Part of a small language model's weights.
Architecture: rotary positions, no biases in attention or MLP.
MLP neurons of a small language model. Each row is named by its layer, matrix (down: output weights) and neuron, and shows model dimensions 0-159. Each number is 500 + 25 x the weight over its row's rms, rounded and kept within 0 to 999. Numbers have three digits each. A neuron's up and down rows have the sign that makes its largest values positive.
A block is one neuron, or neurons of one layer that tend to fire together. Before each block is what it responds to, as a language model described it from the Wikipedia text at the highest values.

Mid-number digits, word continuations
L4.down44:492535520523510444523467497534473508516453524471441467535553480514532475502497500524473463506493536486509488513480504460501508492483476540507493518476506524516519494493513460530542504509519507453487519492494485461483449550480510490479472454501521512525520492473495504537528519506462497485467501513494560478500526500519549524503478504500485530533469510470516523494510481543553507514490503531501521484512482510489516523526498518519497503560492481457497561513547494530507522516483482

Late digits in numbers
L3.down15:521494526490490513528476511506491553468511540518483532524557476490480520464501490470510491486486475467478469547525501501514529486503511492498508517478509470484535467522498491509481535559531495498491492518464518503492545519475520545524486487514492471442533483462527485532503498463528523511481534513451485502518483503471459483508506508490465514466499507524496471508510525541544509519457477495494523495527522525429510445507542464475501523490512498467512515505512497518561484509496457
L3.down29:503527493466480534493456513471472510476519517520490519529491473455485456514482495487486491456508493499482482543487505484531519496478477505499507461489518531524538521531517498501445459474567477492526489507509510504512491501488516464513521469552483538518499514495481502453535451483540508526510529483471488538519507528487502483544533461528497514498536462546518499451499497540504489435473523492533527495498515514504470516512515466465517538474499511512517493482509501503487544464548495
L3.down45:486512490551461495485507507478502511537481470470509481548527517468500491525523504510518515480518564460480514505505459446500470514474496524517527482476497500519526498516499468525502461482472499466468508512488446488480510498544513528512501530537536505512552499500480494529493501537475476476489498520557508449507487537445479512503528498507486497480523472504514539517501507526491479514467493492492463495463503511492471464505492489559487477527486545467538492504568458515521465502505485
L3.down53:481463542529507529553488502542522510514453520498538489502486523503537562504514443556481503513505494502492502534502498478529492486467475527493503495483544495565530513485513504494517492507475506515471493490461508540501504485530493534483507477534521513444488513523526486508524504525482499505493486491482524502512485527443489505470477502453495495476528457478493500479493503530469482486519544497482532437482520475499491493553493529542463525483454515514485503438511541493499490499501516
L3.down146:475509497465495503510477505495535481492492497503511476518501480508486477496517508545497554515564503508537498422535488479511500527458508518497534471523531499483566490529538503479515509478529490521507530512512494447490482518524498489495504515473456500480515488490520503480501481546528510479538508500496488492488479515551469483435523515509525488431503515464501497478509525438485480448499458485512517493488518465480500435484490513478487482486541493490470504483502518511445517504493500
L3.down290:488508473424517542480508485527515514473511475497493463501493518537506496466534524496504502483481519449499503540481515435524546499496492520529502491519518536484517483474530499483523479482474541523493516462492453458500502509499500547489497491479485521517488487500511455544511442464523511505511493512493482481552511505468491488487497472503531471486503463477504513491478584478503509529518469516487497467497538504490490501508481485541508512502482506437463520429516498493520479474499513
L3.down309:483520494509498476501492520506516516531529451517494527445506488490508511552459475479494487505497497532534513465470516459472538489485499506479521480482570499463502470491494515514525438453525520509505491480509511511537508498498508514518485501518451508465510464502501515513479521451472492488501560518545484507493534475465512541497527493492524447503494524467500504512527491541519513521510537523491478503468529477551509467492516501557501504460456538489473486461476488530493473480510493
L3.down314:478491474485478540493509491490492550539531489506535481520484490523489500465503541481486530454493491489505510482511491443526547472498504475572513510506529502499511504473504477479549478504469477509524503465482469491481474507522487517471489443495467567494486556523509445502498456510488458529503486462497497501509487506515497525501516502477484485500509482494511498528512576515469466512497478500484535442494521515464517561504463513533524503507469506482500514474509518525537487502513517

Table first-cell separator
L4.down241:532492492506501501446512510517455456493482493475471546457556513475482503489502456464514469531478499514472488496482533503474488492489481506504505485478476459487528500516496519524476483478520531518474464468544540511520555516457517507509466536514504434510507483486497489501512509467506501484461492541492483485499523505480491494490469486511520503498461490523483515490542519534492508540526465466548503504491492527474483405495500505497511499490472530487480472542468462523464482506482475

Table cell separators
L3.down16:480510505518481506483518503515520499494483535468479488487544517500490515513529466505524489519508492514503458496463488497520470477514543469502471549493450517491502480543489514494497469514519511511499574499449503484504511502501565544509502520501510436467541492469488478503516513500506483454512544519459484484535544459508478459494469492538493486487522497477495516510477468493510526501501511548560501498483459548497503472514502513457491491470498476490494545503567488514516494479520465
L3.down38:520534470519553472499509507507490486517470498466472511542541510496524485514505422559529498490480499494482517467462484514458474491525542511428478509461482508487489520522513508524472512493471493509482507518502510459494542502520505527491478561528536484481512464471508498515513529461502519452472519541516488496480514475528488498511516474520480517524490476550480503526529506518523464481495479492549491521484475521537484472537530517478468507504511477459527526510505502508499492537499464
L3.down186:489529544509489511457557472458503454529480498469482501462524493493463537538499491487525479478487499489456497519518527504541521497490507475481493535484480489455540477451477502448476524465493448480483540530525542518529534507482485523506514505517471472537499519495513505496493513473500495483461481491531507514514486484513474512541503499518548515492452498488521500502539473485472494526502428497495526549519514516539514496507537501487481526496520485492473475530515447527491531483496509
L3.down207:507521471578550501490521508520467457498486519507458488502524517469487542515477441486519527506476519490474498482468517511485502509539494482480461503505499495454505480464520484490495528504495493458452504500490540484504534505486489519495487493476519442479531461497529510551511552506479514477489464496478495461471520486504508509511486509514478554511472514521505514533507476518516503429522481544536486478548501493528480515524537529493501466503554513454498516514518496508509470511477504
L3.down210:519496510528501497444492499504514493471476554475433537500533502487501496528498483523491487562499519514520491497473477524511486485544538506469476479512507486503497504526495511501483481476522530510474545486528509503523520508497526464516500501506525435501539452483506472473505543493500478463477513523493505491531510475490480474529470487541494500486479472511479544493516456547492541493516471510568506525509474510529496473517517513496518477477492465456525481521537495549461506504501433
L3.down245:479479500502498529474488559488477536471466452536523488487539522474519488482502495497497496516466473484498474531512511493523500487507455490515494521429515495501495483489508488484490529509458480444466529447501486446491496485494491487506458533501448517466496478531514477490556492540514514495473553494540491507494478477500495506515536466499507567467509520549508456484479513486489473537459509486521496481541498535503492501502534463499481527516490523528503543518499515501517470483477499
L3.down251:526537496494525529464515488545454510504548479494500467536509508475485492493458515473433500491508465487492485491516470499502519505520544475508463483471506507497533512471452508469528532529485503458496521501486545475491523490514482470475476521471462504502480458502528477504497460484473479487558496500542471483490503504469492537432515527488455495467526539515486474500518515462492460466470514551499555493505472494510502479484513512489483461477510511513523502484476527462491470500505498
L3.down279:465545497515542496482486484517504499457494512546452491524503510499505527506521453504533503498515499462488496474465503526485481486513541503514462531489487488490513477505522514484474512485534512503480533493477517485516536505470533486520485482488516443485523433492514469501509570498508497437461534526504482501528550451466480496508495468503515472485486536478447515549468487516507501476493486537565499477511495520527479452499523522495476514517517497477522528501503498507488467485526457